Weights of a small transformer language model.
Size: 8 layers, width 768, 6 heads of 128, MLP 3072 tanh GELU, vocabulary 50257, 96.1M parameters.
Training: 1289M tokens, 4918 steps.
MLP neurons of a small language model. Each row is named by its layer, matrix (up: input weights; down: output weights) and neuron, and shows model dimensions 464-591. Each number is 128 + 24 x the weight over its row's rms, rounded and kept within 0 to 255. Numbers have three digits each.
After each neuron's rows, "fires on" lists the tokens most often at its 100 highest values on Wikipedia text that the model never trained on.

L5.up2085:131127146132140094159105126121134139118155109104157129104131110123114149138152123123083127143144104168109115133148150131129116126114124123144119115134161147101111166080153122117116138149128095139135152122188136166135159128112117134157161096138106111160064149146105126169151144079164144063153114129127119089136088128165100089118116110142149134125100111157108103114136104147135106113145
L5.down2085:138184098118124130125120116115151126115103138186124143128104172099144133117142091096115092138120092078152096149133119132139140104163099169095112101137142134108114113138146167142133193129171124132128080118122128101154110138120131125085155157116103077100134118154143105106114091109129107145166148131091115088125111078175145140119141095129105120140125156108135118128122152121163101109097
fires on: ".", "–", ",", " single, \"", " W.", " Boys"

L5.up1928:115127106102103085163119115088090123154168124109147075096109085175129152125095093117122127117144106079129132182113134124114134127146090114133136147126108105146135166068132118128138133108106123140120133131118092134084119132108129131127081163159126142162094135128083154155112146135126125147122117089109099138102147120125155137136118098176124113107126110149131162217136153111112137128102
L5.down1928:108080137140131121124121139121111113144149119114169162123137139111141141098150136139138166158117075137074133128143184081087124129126097127151132135138152125150123129155137133167119128151087137118102098136092146142159147148112116148150091116141137162107140061075121064200127168156152095074129144110131122170129155151127149124113127119152133152095123099125090090139106150087138133129113
fires on: "1", " in ", "2", ", ", " since ", " In "

L5.up387:137145134118131151146132122112159122149160102108137064097128104063115125129131153150137126121122144151162165126130136141154150072131126099113134136130145122136139171092133128089146130155159153204129152155143149155108111086110128158094092147098086149165149125167106153154158141145144148169085139173160118129100146129177129142141116141148126085148121093118123127102119180112189124123136
L5.down387:130149151149135114145101092108126163094039098130171104142112159176081102118153125121117107150124122117110170095158103155068125141130152145086153118098114100138157189140143123161131093106127131138105125181104136169127127125158119107129141139122125108120142097148148131141111144111136155102154091145179130102103118077121124131135123121121152093109174142134161156116103156152128139146132
fires on: " (", "-", " un", " \"", ";"

L5.up2377:112116109103178075145107122177113123136134150139145127082117109126155129146107118113121126106069109086173129131129174149124111151154085084115119128105114101095149116107150080121099117134140091142109137101134124162138083141151151182120143113124100093167150128142124117181175169120158145080084091157123124123117148147157109111128119102146138110161117158112082146160113162131162119179109
L5.down2377:127085124113099116146185112108151130108149146113148096140111109108096147124098123130133137119138110136147122150089079135157150175159121138143143101101156105110157138112169104120079109162078161101130128117139164102149124116156117146085134162146151080183142119118131128119102135099137138123121084142145137132155150102135095121142124099107137126131095172161107082092148136105139131166177
fires on: ".", ",", ":"

L5.up2728:121153111107110124095133129090137122129117134151109102123123179127135104122104144119110122110120142092122150129132134115123130136141111115178132109138124127097139142114158082162133109130148154155138135134136109140106148123106098090160161143109140175156165165108134099148122139100143103140111098132071149117119121117156161099184106082144143102103083122106100138144127125105149125143154
L5.down2728:110120127132099148137116137124158136109161135119105106118096110107104138192134150130177104129137112127130142128116137136124118121144111096136185135109177114148146141163130110126143130146140166116139191104102154108124127162132131136151171116120110158154154148174138089126115120182105081128121111141124140124118106124161119085115159131163103121118094120128092126106162126117169107133138
fires on: "\n\n", "\n", "1"

L5.up2802:110154152099116083164148153090145071139129128148139126142107118134148108144111118140127144127150156120168069161164088151092101087151135120141136152123121105108080136127125147145126100148135157126140154131153158140137123107121103160172120155153119157132132169118132156133160134152139092098149099153074141078121114137164167150098142102176153110148118135124155132098070169107191128128137
L5.down2802:109148114153125141147139115132165120128148153108154108124145113100155118128063103112126194140144148103165116139135078118144096148112102108111117111127122132116154176120109111120151131162134130146108132126120099128115122140132115144083154102154128164126125134110126151125126098155157151145162143136101113070138129144092153124131133157144137131100111115163157120116078126126136165102083
fires on: " |", "-"

L5.up1737:103174124132068097164124157131133133136138138113167123123118123117136128110089110113114147140154149128164106166139129136110140126136107135185123125116176104092121115102139162151151143122129155157178099133134137198116118118106074136106117126125105169091106187084136121113147122131115154103114115162122146142142157135127145161139143171177136117112139116108164142141107123111146130111126
L5.down1737:116097129121139152127150090130165123128156115100103111167097150126097124142105171127144163116131163125128155115128113105132140114131087146135119101114132144142138126161131081146100138111121134101114157097119151127085119138125142127146159114147177250089122118105108132095080134147112117112166098171115170149096126132145115090101114117152125092110100098090089136107144130174117137144114
fires on: "\n\n", "\n"

L5.up2479:071165099131082140123145146099125093160117084118129138104122107109144101112107121121118112127110122084126129149131148096119088148079142126122144174123132127113128161097106111140155096132107155124138121178105118145102131133091175164137147158121138165183086154112146112098159121147115135102156107140120142095104145123131143140148134128124125139143127123121178123149135171131113135175106
L5.down2479:128106094121081098125094140131119116118142132178120103113173112121157071128100144123116134131120118132155163122154127113155145155093133108154134120163171149136134117159157138140106199149127148134141126080171120126126122136116179112086141119134146139120165159176132152146119126117103140116101119128118159164159110109119092131166096166149103120159118128174148163140094103106120143140104
fires on: "1", "2", ", New"

L5.up2337:111116156110103110129131071105176119139142097131118110126092092107112125146129124146124141140154126170146083085103125142073121096098092109116126136150109106126154158117128122129103097152138146184141129112116160124129144093155144131150133138115117101134116106154114137126153145106167140082180098169157127099093132132117124074139103103136132086177141138152121112149108159039140125174101
L5.down2337:172157133114174128152101121130165186135113123133185112153115102106109142124064048106125164136142144123165099156167107131157118128132122151105156111124159116143109136133175125161134111126147131130135120128151118119135089145129141136121133119119128058126102108121129192162078108113140108133127137106131151087128117109122084107130129118121132113148121142184110122138128141115120122117131
fires on: ".", ",", "1"

L5.up1481:122127152109111156143097107185087100154126139104152133124144115166099180115098147086104162131118145116123106120135100130119113139110112101104145141109105114091092106152130122189110108128146104142108147100143173100110125136093103132092133140131126090128135164099109132122136153131132123107122126124130167127079140117107100110140150098171170099110131085116110119099137162114124121108146
L5.down1481:145096127141115160136102119144114123138141199165127117215147080149109145139143181123173117149133152104086085095149119122113137120152088092071115146109140098102114150190093101170094118144089112093094122123112125102112110159143115150126129122118137035102132116096109149136143168124145125102143143162148151152112093100123121141138170157148137096100114144144105121095099147134153180109132
fires on: ",", "-", " |"

L5.up2111:144128163148170087186167159128074099127133147149136078123071088108152126137145164116137177173126113109131124135167111125126136131094108139167124119135119111108158151103133078098133105141092141133102107177174104159044114114107124132093115129136126111123121117093130105093117147115141142121106097130100142137131132206111121099102127117165148133158133133133158143135116148128135127171145
L5.down2111:134106144142144098132121077184119098134177133102146093124139109099157121128117180154137187170155136116122113140128120092118094102108124169143137114132165136132111106099102089169119126128130104166122154113077145149117132161142119141119132117141144204117126105085139125136081129123155090161151085137140112150111110130122100084151138166120120115068122093108124118156162126124140127151126
fires on: "2", "10"

L5.up1576:089138151137130132166133130144102095123128108073134108104105144145137119160111114107123131107147118130201115134145145095138151149140105132137107150131088092088158089147129138118113127132119143111128111116139094095106135091145124144153136134164114166147158125111115149138130119145136121143098063119101142148158149167061132089116133088139113126082077124098147148100116151091162130129097
L5.down1576:111092124122171110133167114122185153129103105106121114121137130086134144137137144120109137136127113139132105145157090145110101098140108170146107144113129079158106110105129118151108107095090122153153125123147125131113147173143136184109122113135096160124094136116108181133125120090134137131168101156100155113123178128121085173117090171092101144146098140087173114130123174142114158086112
fires on: "\"", ", l", "2", " | L", "L"

L5.up2787:090172170099120121132143152114142142168135122140127143094090151147133093121130113137122189148137102135157120109095121181119110147077103143143135158115137057134149116121103117107150117135124115115170139103149135148121066139110134136133130146119060128108160138150101169142118184120148123092113109094149117120145146119120169124108130174163102108135152090130128106114095137158140097159117
L5.down2787:115145131129131155131086140114157095141113117140133149136139123109097115176158127157094120151127097104137094108139113146097136119105135123114142165116114187124119125138096142110121128116140124140127100126117128095105089136159103095153156096111143112129101128097182108156150124126122141147147138160106088131150107078147082116131163080098149104173139120111152185206135153118116117116151
fires on: ":", ".", " | R"

L5.up1810:106157122137173105190127164198133162126162136126138117112133151129108090126107135112109093101105112136133112154112200105113141135158146129180141136116076107088120109082140108098126102114125153133163171112133117144108101154104105129080092134052103150179077135126100158123134123122172107142169113159179170130129144133080126127147101137127114143124131101126166192114125137117137171139116
L5.down1810:138136108178115133159099122134148167145098122121123138142109129123148110131111138101115122159174110179146119103116147170076125123084126161123069152126155117141129164146183147123127126139147135110122166165125111147131114140117151116106135146144128114141139114102105125121153107109131113083124092114121128096159133090139129088116142151122151149098123122113098113142124113121127080148121
fires on: "-", " | ", "v", "-A", "2", "| "

L5.up1182:120110135113145100126112162120158075151125126144110104123117130126135126116149109100146129133088146144124145107093118157115133090147130122122137109097168103133153169115151074145130109179136141127146121137116135146171108132115093131130108127092120090112144173149101116116137109136116101123085134133167136141107129141132123093139151089123103114134125214125113086093134170091143103137130
L5.down1182:147156103162151128096182151132152179146128118160129096111113134103131140104080154127122111134136102105129107116152116087106182133151086096122128133122140055105160165145149144134145105141156156154109174138121122134112075171139150112178126158164134109136157122153109135118110154117110113121115121119115139182098128087108140102166101114094078102109166131147073110129126110170141132149133
fires on: " (", " \""

L5.up2530:102138166103149148143128116108146160125115169186142143140103156143108140140093121113096103126113123103125119165109131135072111154129148128121104135121083130109175095161134111094141138116110152158153157097142120103131146141140109144112163128090088086106138158129164161130130140087126157121172143126117160100127174161135122093080105132155129114132102104106110112128112104163166085130101
L5.down2530:135116193191100119095155127107113167133130115147128156082137125123150119102133139099096100112133079043127124145118103134095112124147158119114131109116104132140180097110066105125122124116133139124164113116091146116119138150167146108141171120109080128129091147140107137152175112144110126131125144088117166102142149143137097141072111100132129133154138123148100091145128123121167095115138
fires on: "°", ":", "′", ") | ", " | ", "."

L5.up3048:115158143127113147113096106141106163138108105124092125107104082132077138098129125139120145143136099108153091116145107118109149151123112162150147134141167138094118158142120090097108137156137108138135157114142157119099141141150159119143122136107110130168118158128112127114158124140136149147138127106061135130129135121093151094110138095113146101128061129134149176157109121157104119139106
L5.down3048:137146127114179095109154104150135106126121150128080120156172158104114093151161154105156089137078150138109143125136128122144160177140115113121122120097129132151134092135113123126151144146121138119160147124092087119130129176126095151121138088159136151106163145129132144129120098125123117117174138192107146133126130094176162103141108155178143128139137138120138140140113139152121118136106
fires on: ":", ".", " St", "st", "x"

L5.up3047:100128142094097143135138135153137111111146134167124118139097081117123093143124144140082098152127159121128126137160119106159115139182113132174126137108133148150119159119129152118116152118140129137127124125148129128191101127132098095122131118138066123162146157102104106141154137135140137150079112116109108120146115160143142116125110097155117103112117156093095131128096085149179138121103
L5.down3047:145089113123114139092124093094123122127108136111159103127107101144138149086101112117116133136098143143129153107106125139128135178158154146159127123107122118113113134103127139113104175145108126107153111100142103149120129137135092127134121123102122165120139132135126148097096154153114148157121113121152142175112148141124113144179127119115166141185118077127122147127100105094127127121135
fires on: "1", "2", "\n", "."

L5.up2118:139092144100151167113090130086129124148140105126153172137128137125150119123116138140110128129078155142166118151120122110120133110128121142102119126138121134113128169155134172099085156156164099158105118139120120163140090082105102151072137104142138164139094144142089141120136150093129162124125131114126101135152129120122121107134156100170117138112111119144161113091138142135175159079138
L5.down2118:123140171127154144172168126113171093139113148136133110120129158149116092137149184129143121122137144136163175124135168103084075121163122125128127120123142145149129102144121154091123136156112149084106146094143138155115136160108102118098115126117172169131140083131102171110129108152108126089126147108122119135138155101123117135111136109134118112081163092101132131116122098131108126134129
fires on: " (C", "C", "| C", ", c", " \"C", "==C"

L5.up2873:090133148124151070123163150150191112173182129134125095124162117091125130124122116137093132114151126086099126161130147115130122130102103114130133105137145091128104149085168103133112124147140145196115135166117095168087118095155142177099137125108102109156144138069091119144127122103155168128096088156123121127114125139158163126102110143129132126146138082109153121176159170139145125124139
L5.down2873:152117133151073103087126144149104163104131171115092109094149136083144132137111124150153131110131134130159110144107167122139124109154149107104126109102114115127133107110143145111141128100126149126142114103107129132151124148095091145121134162147172130118125092095124170206109098133115156084119123116100131168156115150147112097101142117130125161120132120141133092124172166102123118128147
fires on: "2", " one of the", "===", " list of the", " was one of the"

L5.up456:086088136103123139177144139149147102086122122080124094175139119097120140143112142092153129134143106132155076115126115105138139104131120125141109110149141137115103153115128153103116103113128119165136098162129124152120072110133123105114094107135124088165115115169099101109131114084119119106082063170148103130133142136144123090134091093132167151115103120098151165102176151106143113150102
L5.down456:145122094128142116122150104134082146109090148104132124133081114133150133151129128126132115131124104177140132157166128125123134142136116173120115124105151093113094111159152086158090134146124129110129106156158142134131109116114133121104107090124160092108104126137134144121083105093115144130091120150086134135144120129101153159164116173118142132141194149126141141124137153104114136103155
fires on: " | ", " | .", "."

L5.up1660:127150125085131145144131133139141134116155128125161157114093107088148138098132141148109154130109129102144151143124108129128113119119126153162148175127140148104135146137139141075111125122145077122145110187123144153094130088128087115112097158152115140153140114110105125184161167115148177101116121136154104065138143137096107129128143109137089134168136097118130107110111119138147099099135
L5.down1660:129136114069143109133133132102146138129126141113140132122135120106172142142138133107140138141127177171127175163111099168129094085141160125128108162112128128121138067127153193171134110125102107127097135107132139121118121110109157126121153133163166123194111101111143115115133122115110173100096099142147106138148140125125161124112103165124116165129138108150097114095142112099106108142131
fires on: " | C", "| C", "C", ", C", "- C", " \"C"

L5.up698:132149158121156126143121115123123158116120127118113106094106118141136127151099134097077059149128102154091141132127082120124131110123107145152128155161103095106111116153121142155115131137120118128105150133131131138128097140140131116107086150179091156120138146171107161163126129108130156120071132145143132127100130174127125112108103125135166112109112109096066139067106147112114124108141
L5.down698:121172163149087156084107152133122137164109136111137129142114109129150103128171132139127124106159135099159115143145144101117129121122096110101135127110139142146141125152124136153169104119126079129148070150111102162102100138161151162143137075093155167139123143130098132119124144148107119137140141147155179113149132147130139144110148129135167128136135143114155100138116127100134121144121
fires on: "|", "-", " |", ":", " album"

L5.up1151:166101113153133123141144168135115100146123108134092096148149153130122160088067095069124183160137084133118129153140140072132148109098089094135110135142167076145128169164153143146111079103102157143123154108138084126100133110121062105162122128165116116148162135096082132140129155128091114158108114116104112084126115124107094131112138133122095153151122142151096106123149135131144103093165
L5.down1151:131118169182117090161101080174105133151090101135145129123116094141154131121135123135139139157156140131172132129124097183187104079141131141105143145140150124136097089073093084153151137149107131160144097131147110161131127139129152129102139169125161132126090111104112134117150135121151075138133149108109124151139145149136131098103119143145138137119139103169121141153088121104121139131094
fires on: "2", "–"

L5.up475:139118153134126101170113053157097131123173112101124095107100119129116176118124125121104134159127103115165112091081148168119097093128145123147130118125142140159088122131118134106098150107102133131148126108150120115112096098112142142123144105135108050157187071152095118097142153116108153107101104127096110128113120123093154084116101115157172113121107087139116114152091095132130121128128
L5.down475:148107121117132163160105083151120127142119152138080099168115110134084191131112161132134138160110100124139140110083148120115110094137113139075098141118144176169141107149137096094110136121116123108147144083116152088124123159126156106106121102121138000113165136145123123076118135114142151120109125135119145138120104138125140133114115135136096109116078125142128119122127077126151136136140
fires on: " ", "| ", " The ", ", ", " a "

L5.up717:107123144166077109157135122116165131136146110107142138111075113136107110149137136114118098127132143132175086139175142115095097104090153156117086169138169101129113105112146111123121126082137131136118113134125113094068125117092172133118128122146163110094158142135137136128137178098163151148104139129091132092095101117161132111101131130107136119143124149171152133151111100139095140147144
L5.down717:119148153152143131134129156097103130106118101134120125115144132154128116116110092137132165116139118179131172150104123116158116153136114099157146097167123105137169120114131156151129122115177155097148115150145131121103094122133143099132124130100164129141103138155139124130152128169133118120126151126109107150148111120113124097107113176148135112107125082102144138110167128106091136155121
fires on: "–", "1", " to ", "-", "s", " and "

L5.up1042:159100188115135075129144132103146116161095103163157126118085133155088125114128116111089145106140109132106134140105132134100118141123063109127116137092118096140156145144114098128098109113183136171157130129161123120102110142133146175122141139155100078118074134106121087124162159110153133099153152115083090085159151123174132120114118107167110116181093135131141099131114162121164130141113
L5.down1042:126118150111093116133167160134133128153103106092163149115121093119154126136112141130156180150109129125134113147085139101137095128137143104136119109123102126142160103112155131129123117116132126195100127126113118102077148171137121120141122150122101015172096114094165090179190102075157118152112123114146129074147159109135142151121126091132131121175137115089141104137128110148178146169173
fires on: ",", ".", " | ", ":"

L5.up910:109130185116115152159115138154132106160117136092151128098119132134104096142114107142128148136095134122126122132169120132094130111146119131122106108131087152134129163113121140166132103103133133119112122125142136164144099142136048143111107110071100115132146181095131123149153130165151169109089111120165128119140131108129132145080167129114129085152112175110144129183106167106171138101147
L5.down910:153125125117147125119135097111171114139108188105143123133154126165142113130125149114152141167137173105133183154151108140165099139093138170135135099129113101158149077153165105122087095131094154122123121120127099117102141119167093185113133147106135122106136128146110128098114152108122142128159096116154123159130113089133118103142173130106127160149131120136149164112122117095127139171150
fires on: "-", " |", " and", ",", "2"

L5.up89:129117172091127133134129142132124087139089136124130138137138135113096101123116118131135175104123173173151158137115176114109157083131131130129111135087093087169131128112149124124119152141146147109135095095131159116081093086120103169103151133102070151113140114123095095100148116187128089101115145156104124145115131157135086121147113106117091118074141087087136160149147120128131136110090
L5.down89:141113166117128155148121149113169140165116122109152111121141154116122118151115138131126150115144112079125158173140143134110126109099090138106142110150097155128154142097153141151119124135108145119098083137094088117147112114101111099146066145114155151075178141108148052121150105128106141113112144114178130119162102101093102137118077133129145111121095130110124107143094140130153177115109
fires on: "| ", "\n", " | ", " cl", "l"

L5.up325:124130131120151117120134178114118105137163129119141122169141177156129125129146113093120127116139167127144142153080147101133092150131134152153102134138149137117157142082120149163129120126096129126136112116166101144149119116121116180125141105127148131141116110103092161127148122130149119102138114145124176098144177180154121118142126132142166124113105175124091147124137149099161134115106
L5.down325:120150113166125091149111079093094162138102118118110106119139145135122088103150121127104124162101139147129108070181102123119128139102115122093155118114143130128136133122128093085139161136143157086167143153121170138111104119104121084127120120143157117103153122168128083095165133162102131137125164162110129157110089075140080124085123138110099097141167114117118103124101118120113127152136
fires on: "\n", " |", "\" |"

L5.up509:127091138129148156142168124164191116109126137101113080096104135091101173127105082156160125137115095180140133134137090188095137108152164134124117138138143168115104088120142114092143109106104144152117135149138128143123074120131161104107139112108108075098150139136088095047136128111154153116116118141105156074109135106100157106090133097144085112183075117174164163129129140130142109146124
L5.down509:166080114106137136159095102141097138156148143161116138128099139148147150144128096147121115107134120138127170120123123139114130090106133111138127139140118131152085101118141135100138163128154162090113107126097129164124125101119147093116090103133085046107168127152170152077107137101117104136090138144169131132118111158136149151098072140126122114129152113137117158127116079144166120126096
fires on: " | ", " ", ", "

L5.up204:081141128109090082131143108099160134129121093088098112108139083097094125138083083114114167110132159097142116114105162097115112080114094092154120092145114124123115162116123108152118140097157109133161114090104109145100115078117164142116112154111119162199125129089108111125107148097152112099146116130146142125158134164135072120113083125118162118078124166131138127120140155173079120104093
L5.down204:133130141113128163125179134116119126158155140129128174107108171191129136124182151114149136154107116122121123075129128143105129116122120149107146142099158125134123105153139153081119135163119156131138077157134141086120131146140130153131138107104163132133170147161115126150168135175129122134120142129087130148120088120140163154089130130156101119163166139138110101127141102107121125144131
fires on: "1", ".", "- “"

L5.up2847:098135104166142156130149129130136118122124152147087135106077125150104136130115188101131126099104071131145131148183114148140109146122108086137122108147108158110107149132147135117145087152116096098101080089098121118123117115132135202118074113126129107133178119153116085162138133124086149140161141138167105106130153123135140148084067178130126137132130168154090139118153123111131110151153
L5.down2847:121085106157107097148159087114179175117083138094127137121132118121141121166090124127133131104107149124151134130087135115165112086143121090135144110093087131115161103114092093113118178107138157149107120181134132162145160137090130138091177159157126123108117151144131149178122120105106119143120121135106116148154093130174060094107147142139073140114084160108115124088154144142120119143151
fires on: "M", ": M", "- M", "m", " | M", " in M"

L5.up316:154142163091103118153131101093171055100077138111098136141133129096098128109124111121172105184130089157141124127166121112182076101112126123157115147144121137074112046125132123077132137158120112127122161118138102135181104102122147168127147086123120133167134106123134117134173135112112192121160118129111123094119156151132143116142115121132121136156129083096130145102055115141147099129113
L5.down316:129132148127099163169122128116120189070076122111140073105135145101123114147119135098131112131132130094162122112136106136116140129089095115161138130117096110137132120130147173135126177153138097127160101113156117138135124159134151111127141140123131080146119148111146157140148119125151135151124129145097108115110118103117143053188127102120116153112127109097116142150104125141100135112127
fires on: ".", " ", "–", "-", " | "

L5.up2722:120096147120156122093168109125132116131102150144149122111131110197113134133108135157151118142098137099115135140113105155086114116119109140113096121138142134114145127141163137168083126151120142162132106121182125152072110157132122159104136093141127116155091144144070126127116118129134148119152172115106142108142226165143140094106138121135190113142112155141140142133160158121120163147156
L5.down2722:143122140142147167106126104119118120099119183174115123117127119146140154160118070116113128125105135112132121105115143135144082136131109144154114155137103098169088092136112132132138160092112133133142082110123116117109126128131141143121131106118090104123115127101100112121126144091111145138139163140146128114097181089110116086117115107110205140175151101148136124157178137113100140179141
fires on: "\n", "|  |", " | B", "),", " |  |"

L5.up1191:104155115126111144171106141131119107152149103178142125133120138070105102107124135148081105123118107105098099144123076131122142134147148134098145147131157104105171135112098123121134140119152149119139133087117118115127168157168095183144133092125110104180126159126098119148139147110115143094123103131123077100127139142131150175134119097126122112138083139124128150088097109128145119112133
L5.down1191:145173185071140129116130095144129099122169123129101155110105146136125098102155127121159153133138137131086112093108132102133123168137128149133131129128110150118101144116135116156142137110118145186185167120132148157109141115153140142127149127075095194134127122095115112138172129082104138105141137173125130143144099094168106145105132123123131160093104144136156104144146130104158105142082
fires on: ":", "."

L5.up477:074140141123113151123125117137117125109086132162139093108120153111139126113068132144153114079109100110153147077149125124116121149120090105141139156131093149087103133082144119118135110105133157143117092110154091142128120129147133098127129140096108112107120162124139167144125106104139169095133145177112124117140161163104173099128149101124094120164111108173123155126075126122109120112098
L5.down477:097122145070124099160110130104141161136123099151100127145106137154135156129138147096135128100163124154151102131139143128129156099093140126164145136126122118075106130137150126161108149121142081121128102098116133119133100167098146178117133126165100143166145111165125100087116123108133134169112145163116097151115111140167127129130079191131119109105109118135159143122159151146150131133089
fires on: ".", " Game", "1"

L5.up2992:121181139128100098146117157098168176161121108140104132099136122134129128108122098137140173109130131107143123147127139146116157126101113116149148141125126152125147090122183127154112162131125150124117095152153101129092129140126110140133153117167136143151117083087085155113132107122155168139113124125131136122147152125111134140140131122131131098127124116129079097096148136168151186160089
L5.down2992:102146113119124121118127140129118140050137180083175120155107123089137138174120158131119090155134131111153114118154099137152115142171125121113122109149197115098157093104150140115117146129140168105156153083098136150149137125136120121126134109101106148128147157115172103093131088128137118130119114124121134091055095121127143115162116157142136109151084138151136117141160129104122113092141
fires on: "\n", ".", "\n\n", " O"

L5.up2735:128110212136086158163119107164136128101124147129134150096118146122074128109117132098109124170082121080143115110078134110116123104138137120180119128149149150149126162129112136152113127115110077187149137093121133105100132149144167173104136138134068087155140154122104154150164139095167101111138110145136136122105110138127115045110116136123127098149115107132105095114073122107135131107094
L5.down2735:142126140128061152129156110120136090129108160148111139131113121103111150127096172076150131115101105142052107121142110123115126110108112167092110111113138080159165121142145130109104134121127097104098110159103160103113118166155136158117135124137127016152129113147150129123099118115157151122129131142120154132162158142145132118132128119159140122118104153137133086132164121118145136176110
fires on: ":", " #", ".", " | ", "; "

L5.up2276:086129079160084073117133096138100110113104135117177132086101158141118157100098098087146102099143110095125154161140158126125123114135113151146135156090129145127155176119125093147095125097132135140126092123126090157085121142110135188145124115140152148129116138135127095140147124126140105139110082124149117114105130151161135143105126130120130135081117120117098108174206091146137125090155
L5.down2276:149105109102114157146070135132162110073106166106115086121145127136188128141126125135109109122141145180111116133171129156115124119095137116081154124146141122129130098104136139152169132136153097113130115141128136142149112130121144113150176113118170144113122153129136141109125163101086127119169126106131129147111108129077127138123123105114124117159151140083127163101122118099149120145162
fires on: "1", "–", "25"

L5.up224:080121106151137116156117113150117066114121139161106115125120130142114129101133117097127140137147123143147155142178119066156157126123141104129096126098110108143157186136077162118156129156171127118089131140134089145123163120166124163155121111123132164118141151145138139105115127133118151121176128151123131154122151129170101133090109082156156125068125109116110096131112119127150080142134
L5.down224:158149102163127103158131136128162156117113139127131073091096135112151120116115103175128138119143135123145148156064126164155145118130121152127113110158173156126113090127113106104120146070120115132123105137111149079138107124090137116128125095118122150170160131130090131170078158136110137103123112126156128171135128117085098134153131136115104123134150154104103140108154060110114099102100
fires on: " M", " | M", "- M", ", M", "| "

L5.up59:141155169120122121144177163145128164120102162132139149123086110135066123145129131122095124093121164110135109144112140192099101123117129113127133168115116088128155135155171093100140121124115135138091102119134148138109111138122115147144086122130083124126194096143067166138114176111166128142117167129112148121098118147140173171142129143152108092159122174142150088166104152110128143165143
L5.down59:093145076123117110115124127077120127173139083135122119121113105130110110103130131137119142084141156097131194105133111108129117161104134119141141125113118171172123139126109102126081086121152118112099125119130145129114189084143132149133136146113142159131114096141118138136096131179153073128175117168127128093152153090113132107129121073105124123108154121133139098174168148123133097123176
fires on: ".", "2", "12"

L5.up767:136154125119148134129126126087130054103122173144142104156139159142180126161092155137078165101127132144160114122133163109127140131139144194139140132107140090092129162111125102128128160110120115091103118139148159167128111129107118135120116149096124135143137162142113148135129092121110144122106143136155125121125124152101127131115134085085130118133151164102143139111062085120160086118130
L5.down767:083130127124132138149160112128115068111238139125105126109140098119123118141176128094101087151115110139146150180108134145149126135120152122102135124165134128157183070091128139182147119124132135095096161148128135150128127173133105101100070135112126140109165133141135121153176124121107078101127160100132098133162099164162089121141106122152122083157145133140137107115129106133125118146143
fires on: "| ", "\n", " \"G", "- G", " | G"

L5.up1091:143152148149155153098155156164157119125134141114115141078117118129119129116135113128114135073159110134154101140132082138124121138121152115133115121091131149119121137095090107138128118134130101174117120175163153120156119078157149135120141134121095107127093130090103109178149114111137126110114162162142161085100123164170113093118126148121122103148076167101081128141128148119137119095128
L5.down1091:106141132128113106153161119087149092112098103102132132148127085136149101175136110142114160121124149130147125074182151099162113119139110140132176139144129113123160087088137124156152176093113145092113094158147130127184102116152113118101130136126097166121116164122121103106153125157144090095127066153113134120141133113148152130124093096094120146109130105122199087101096121143131118088078
fires on: "1", " S", "\n", " Command", " G"

L5.up1658:102137152151140109136140137120122122150156140140120115084156119118138123157121110135107104162124096151131135151168150079134098162182122091110123137113148152129151156120123130081123128102075135142124124144170170122099132121163098129126144107112081172139096183156134102133108122121184114118112107136175155102125139157179103129175111103126120136108095164117102159107082137118154127162143
L5.down1658:077116120135073110150123139110114174113116128138122113144140093093161121159142149163148155178144127114162165128087084132137127094097146134142145140098167143163108130099134140099118100102148128119130111159125117101142072143094158122127160151149136148146152126173146151142150111118147125159141107107108118167159110085087129103093085108139143106133120129111125081104115122114105094101132
fires on: "2", " of"